From a checkpoint of a small transformer trained on Wikipedia.
Size: 8 layers, width 576, 9 heads of 64, MLP 2304 GELU, vocabulary 27163, 47.9M parameters.
Architecture: LayerNorm before each block, learned positions.
Training: a variant of Muon for these matrices, 1360M tokens.
MLP neurons of a small language model. Each row is named by its layer, matrix (up: input weights; down: output weights) and neuron, and shows model dimensions 64-255. Each number is 128 + 32 x the weight over its row's rms, rounded and kept within 0 to 255. Numbers have three digits each.
After each neuron's rows, "fires in" lists the words (lower case) most often at its 100 highest values on Wikipedia text that the model never trained on. A number after a token or word is its count.

L4.up563:148145114112142133146118132140104114169125047052108136145080170103147095103158135164133140137154124132120087113151092154162135110085141163129136101064165163173127123092090114094107111148118125071121155179165131074068141128161140136151127162140167170110097111136072093138121169117123184133128145099127122146195074123132078164081168130130156132100113098105125153088156119138113219061118183132144119186144106090120140122099110127152127101037188199113113095177146109137092122134122073166157167129137115165055153183141130119104152145149125125135133119112134119120114125102117056149
L4.down563:176135163157194105160108137176140144130146149124162082159140116198143139128091100048176143142141148144106160076110092107097083144156033102062105223102107102126154143085128129115128151165141063132138166108184143140137129123133180052168114094124158099155098158070101121088154115134165116115104110114081149125080096206134158151110142146119124069160118142119119073139124143113179101084147190157108107142097125117107142140132120094142145168109100134096153097129169131074116102152121194143086143158130093173208119161180106143143163116120118180101081115098118149186143156141167122175
fires in: "the" 58, "a" 20

L4.up771:168171151113098089125112145144112087151160078148093188134073152125098161150139164125163162186210087104132126146148137095154157058121104065120164062149119115159078128176111152084077101158186123119135137168185164168139109154174156121069183091121121126148177070127178127132195151117120139103101088071123104125121164167160117112127102142107110150173140105070143136172119142120175123109153117150186168156167103162164079165168080146140136118121169144193060114106129120111157091136215123102127121135041205141125077122145203103121147129125093101108146115151140132174155163116096125161
L4.down771:144122102105120192206114089154063064149119112140099160109111085153122110120142101116159138121095107103088133121080147138203222113134098106064148115165175114171128128122135156139171124150105220104161078142111118099135082087083121096114197103149131145151180122169168162153114146083156131125147127108087128096091112080111121092125095143151133076122151084137139129127130182118139162120094146113078187172105108124136081166135127137129133141145154140157105112067126096164132166111104122119081147143132157122189100106126142073160167107134131142107160114120103105195118122120037139091
fires in: "s" 27, "are" 12, "is" 6, "also" 5, "both" 5, "were" 5

L4.up959:129141125107102125139101132118173178137121134098142128167092129084132104130120104161152098124110165085125138167126138124124150142084162178120126060106130162122088131124127088139141130198105120103168151118103191174189166150121151188102094127140136088198125093131089125092130117140151119138129124124101145191185104087143123142167121112142100143081076104141119103095138147159151068195124138132126008116138153128138070101141080221105097130133124070118049114175161121138134096084159160106089186127134141083151152101121131137118200185154146116108084151083099133089145109126138117156
L4.down959:102145161154120142132132121142110107166152143091135129124119148067075118204098160078075108109128171080117081153111157113139119156119129135180089081072189161108185132156115115102141169171048171129141151166117124124134187133158113101110130131143157083122059099069102138120119123113079092126153136115147209176185191170160069137090118107177138180054081121167105112051121149126139090156114178050116090099133087114141131182108168176071195130106101153119139164144139161133146120161138153101160146188128176151148161158048089131103111172044185109138093162077163127065128132125123113127
fires in: "the" 63, "a" 4, "s" 4

L4.up1126:098142130133186215154096125149168126163151110092186142156177161135126149129125169189093120088128108119129106135129071153130117074120136084139092117167130173111186156116092113117132181167102174118166122154097133125128156158078120115070096160125166094147172075154159110171169139165159161074055133168084131151093146114143139133123134146138098178174087158115108159150154182128101141130167124158122130187161142141152095091162135147116155061106199075148144167133143101167133190151092119113054173146182104104125149069140107110091124178082133162094075114150163086124134153098182122170
L4.down1126:104137116077180138119068149094178150143080095160124139147179075157136103144104181128152075117122135096127120172143141129106117175122152107196145000100136163108124126170074098154112135172088162140064136190092149161130144093099113144120109163138076104176118102124144122133084114057173151107094108167120112163133119170126086128103129121175116182063067168161086140153054157129134144181173120116097145115137107084175160147179120097076117104072155086132188078098110123172128129164106118113090128116124086127144149125121110155128151160111149191080133125147182157119140098069176166072
fires in: "of" 29, "to" 13, "for" 7, "the" 6, "at" 5, "near" 4

L4.up1892:115155121089196150098190132146173181120094178146166152119126149129147135113125154146134161124154160113092145150149055110145154155123143158141177149180185126161183114197049142114144107102158070092103097163113071134156101089110153079142157083118149093136163171136159140131164101146178136151099121127183092079110168089114139090162159081137165112109087125147134133113117089177099176078117146160094115167146162142141108200169102106147151078140117145091118131124109122090143075148177110078123176132159115117130145112161153147164153171078082147142126101135118137126093063164136082088
L4.down1892:115149130088119103150126155142095166088164143231075140115163185129114118139112105136109162126160128114172141096136122144073109079100149122087218053118191156157106150132141170093141201164064092133070144113121094103138107100100134127141148139078165084086134097089127149109137112155136107113098093052142118079113155134150149109111116153113162116110165158148131139140092124114152200095140089167145100129115164087112144114088163136123105114158098123109066126123132169106115124082057108132078097107160135067148121105079112075087128141110109124212195120167110073144120105103134108121
fires in: "on" 26, "of" 17, "for" 15, "as" 14, "in" 14, "and" 5

L4.up2273:167119198134077122170084176121161132173129152128096211119123122141156149149179130129078141146139102053155161207091133137176136153145147142159121023105142141080095157151119125153112113151133158146106109144174118147159144089118118138113164141059133121149160134126142137183163193114097134125102122144171154059168181087122121047101144100099121132118147093110141135119141143193101166131149117153149138167141115169125167134135076148106101123135163146106100118092124073083110129101132150112141141130143190161137176120146124147132106145095133119138096114186058133174117118074100150119
L4.down2273:114105077076144181219137141060085136095168106088174118135117111122150174131101132173087130136149078129134178185104145164214110187158143091095129238156149091105127117101184112124160095131175170122103116154117110137138140097121116112048127167123182128153120213133153124116133169119142122126109149108095141122094145099181046134108131136130198168103163156066075135094108214050120150115043127119125113135071101139132152130110083147090103135148155211135123122080120157133105100128129109091120065114116182121141110119125138076122175098112176120132116162180147125147165099042122143119
fires in: "not" 22, "be" 9, "is" 7, "largely" 4, "more" 4, "also" 4

L4.up647:128100163196206065114105148079100094110163132112148154080160114153124128116143151138040115136111085083073138104120104095089137110139104120050098110130154125095153151126112019149140097078108123126109153136131161157101101106119131133117142120166150085097131121053147170100154131178154093152172164108177146098105109180155143142149086102119115111161181155185093142099106070125114130128146144152139120115141119096115153140094125208193149117104218122072115129134147097162118128188151115069155147087165121157115128118140121165093125126147100059115123175090126128141122078077128144154
L4.down647:121185129095123143098081134150104124094110160150166125119123077105158139105079062190091152087146152135108150083135093152122127100067098098091149221136115150148140175133175134080153092102145130084112118100088121125089143070162122162115112149128099148116213108127158218107114127091131155166110056130157142188140102097082135148102095128125155098101159191152109137138170149109065103083087117151097153138171152144138096121097157115158172162149081189097172117147108108120161069180111150122121131131150123103131123117122117183166146126144135142066115068042150149121151175125142135143
fires in: "was" 38, "is" 30

L4.up461:106147152099149135127121133103130069097119089120052110173137135161117076109182108155134116149149163102140136135151174134186147148100199143114125221137138102170045085123146117161111120193100174136122163101139131139127070109076105152122114206178138140109130126119154110158064095158126098162078101154145111201180114140106143135138148087161124181064048143096071157147128131112126084107082175130122098117042117144089144059111158123137127105117094116218120104128125121103149089091164128130064172104117139126115116188150156115121083120089161100136149132115147121127098138169145133093
L4.down461:139122143174174189118151130092115123068091120128172104124157155146114167115138097153109136119165203140093172075077122085122135152161110157104071044166137151120148158116092074130213096052104079122119119139095102118136093130160110160112214109140091131132124139189094072172166159065135107113080196095190122124097130090148120106173105167221165119082171090142197120115132192151171143118137110176094114087158102145132095214145145116142123135143143125149102197161100153116168221178132170155150096092194113127072160115122134076146139105136099151150082083197167097117186087181143122102
fires in: "in" 23, "the" 19, "to" 14, "at" 10, "on" 4

L4.up1815:116131103104162134098101145139111075104147129138091121063180195138195128154125147123077119171134146152118136104111197152149130150160101115125166153163156025079149143136114043109093168092150111159185133087196149142141137170170069127082163086081099126158200148102060171140039186139193173106107148125132165132136155199114122155093058161149118147121120120109121150091122158173137106099191151152119113120091143120101155141155119139132125154071116164094124172104089090083131085137150173138064126105177115109094114081120142193129132121109118144115123122131117126152167152128092173167
L4.down1815:111140158158129139151179142109151155091129109176135107138137180116127113145143117171132116162120159171145144115157110103087140125163148161107127160095129060131144125116167082098084105073105123137098097122135072114155145128083077164135078132128137091108159149166168132145139160129115121089160082115132157175143125080131072115155097105104091167082112117122143135183162143106102109075170123159188190121088180114102150142116120166114086135096163204164106195125106113159095139198176124092083098095139127131211071128162111128169090097092123161169128175168157110159155093082106111089
fires in: "for" 24, "the" 18, "following" 4, "addition" 4

L4.up1813:123071083130126113175134096111160130107137092132164152167165148094050068144126143121123117113109125079162145134146077153136164143137154088165101126121161107157099186153109145146092102134119075103190119113198140138155137131125139152107163151060132107105182089138166075077158067166137148103034100102105131113146146133132148182182154122016071100123100094121108129123210122086106141152129089139133140120153109089077153100171053117121118066117128082094069169111128129145162133077100129112062196135096157145127149114118173166110159165127160136119089167128104163106140157138130109112
L4.down1813:095108080146127124122156072110164087085115110113159110084068187167156086123038181113125158142106160109148128138130132166115137130080104113109128060104132135158086120197107195126102071158125143134132151136133137132092164090135112136056120203101108077129123098108088109119100105073141179108123160125129129105097172120153104113116082074152139203097099130138096131083082159134100137096142172120150106137131128055140154194143152084149205111188096124107183109132156100119159072151124103116160091149195137093165118140133122145137123150078172139134117120071097168159084118105101120123
fires in: "the" 30, "by" 9, "a" 5, "among" 4, "for" 4, "from" 4

L4.up1075:150181155118146120120140133126164155138133095112077124125085161078158145120142123139086121215125128120154105179094106184146078136170140139133163131171109153097192103109099158108145121143107124097128116137173092183092161154108113100094145179115112087202145130153124176128119132139185151102109086073189180123149114125159124182122102133156105131101164133054096174130080110188092101183120176190173175180122118125148175114105098127148130144112138110112090128089160152141107115089183127154164102155068168121139143119115070105110098177164083133075100091119073168123065156157150102178
L4.down1075:163197139108153100139085121214175137099149161094095130159149141106109140131169232115077194158112114129125036134142135119156080078102110214126159208091173042131117142169094148150166176075108113127082159125097076084128150137135082133119097101130174120081093164164143122147105110084101122082132123121077110081119140083129141120119137119096162150089110150155122112144145148178153066133117160097115118122133110093125102142127134130142130075129110196107119127085114107115140100125108147116134115170089094075084172135137096117168145128086164152148206123143179086140155129091156125185
fires in: "the" 74, "very" 8

L4.up1721:080144186099116093127102108095084117125141149158105096165081172123176137100148083130146120206129140092085103185137140165190104191149168159099115088094229141102125132153125151135167152166117069135187099150145115089138122144140155078171133138120140133099126087101122096129106146143085170153171078121177123144154118170150171076136117160117102149175100105122111083152111188178049132196149148181141132141119139151088143137137118123089140155141140112130177105153115063113134173156113119094147160094181128130136144178098150086084153145077148125144102130095117094140140123141129158093
L4.down1721:151095134141177131110140119138133106148115095163132140109152088174150107156171137128127142101136075131130147124118062164119106173144154117124158007145140094138116081169093086153107113114110182117137140068135085094110128123089132128091130127108136133166136161159134089113140109117148124138099107087166136086166174185136170158141118129110121121154147087149091143133103127139101131078074098134063140145121093110127117126156243164170149104147122133085134096175118084174091125110139064122100060175119140151183159078122148177150083097154063092096114051136127065119148136124087154102
fires in: "s" 27, "for" 12, "the" 11, "of" 8, "a" 7, "with" 5

L4.up1188:135105138090102130124126079145098112139162151082169131137126190156145081116155107160100146166103130088176132160165168111108099087125132165139129120173143153154086140158098110143105131178107135123137183157160206123126136129102129166173137078104118073170191138065178139202137084168076050139099088170191094093110076158157160139135109109109104195107126078199116136157154124038158095155077155155163128140131146095119132086136098092094107069164153091209115130126159120157138148150133099117051108171085122121160150150089125142085116129094121163180126142095094116169146144142150087154
L4.down1188:113138142094065125105103104098115168121102127136153079095126190082136202095093142172097108157089188192077140139110146149125174139155105118153166024113098149147154130176091147141144182129164112155062180174079095128111104148108169121063103127105183150114139150188158131048135122119109110124144107159119092085097114147144105153145115140135146187120099153069098146140112087138135148132071155164133130150124134146211060107178148173069125095097133186114166082101136189142148163155106047148122136118136112147118099161117154174141119101161132137127191147135133165142179137167142043137
fires in: "the" 49, "pancrase" 4

L4.up378:145133135127237156143129141082155115126175109106151144096169105116199128115161099150113084079136150094115104130183134179183165143104109088135118154137100055161152070127121139172123084100106134118093113146113072137100128114115099050113162136142144148125124098119131113126103105145169090124150119112082106147029141070108154115096135156139116058097092171194143106161140129120097155160096121203092133119185109086164154176145131124112130122091138047069140137165088189141133070189148083160155176114118131197113158103170167131120137143112141116112160087109098139122091152113122104079
L4.down378:134150127119117177112142109143206104160172097180165136105104099178155103108118134128094119142095081161141155141116104142127097141082141077116147166148093103113113108100144171145103135158159154108117119127100103194122122148170173095159167116154112162116140162142184103095131117119109115147116183149113128111116112116139075112127056125138120120158114093199087130148135127147099117166200172114135166146099123174185132113162089099176164122103188148153197072106109109117148140130145137099109109146136033130126117112144084213168193140106090157089153093170097142166150047098117128133
fires in: "a" 19, "to" 18, "the" 8, "be" 6, "first" 6, "was" 5

L4.up1292:069117134126189123147170128153151169151078129064158117116085115110117115082140101164147082124111129127179112166096121191141174172099151130170159106104146151092103112123116083170149119129122066169128132169111118110149170068141148076049138092145161146118095116124104127098108140193103096126151180134107087188114134159162138130123121168097120140108160108144162134147129101109166122169198066129129127116116130139149120205105152109092183115084106211155152124178124107149165110145115071123130168139118090157141123083144161154084102192107124112103110112150165070068127166124095166128
L4.down1292:145136114173113126126120151123139184104113088088147147149154210163172117049149100109115138067141162067141117132145126147104147121105113159149199231116178042134121079163085117146113083111117140085113087149139162137072162207170118113216187128093134117124151136098138148075107084145138120105131068175149134083127096126084151122112099101141136144144185116054091121109150150093097139156176176097103080102104124154074131125195176125135175128121145097125097145108134152066186136173110118155121128117166145198142159127193094137137180140076154111156174165080075110131132203122143141118
fires in: "the" 22, "was" 12, "and" 9, "of" 7, "s" 5, "is" 4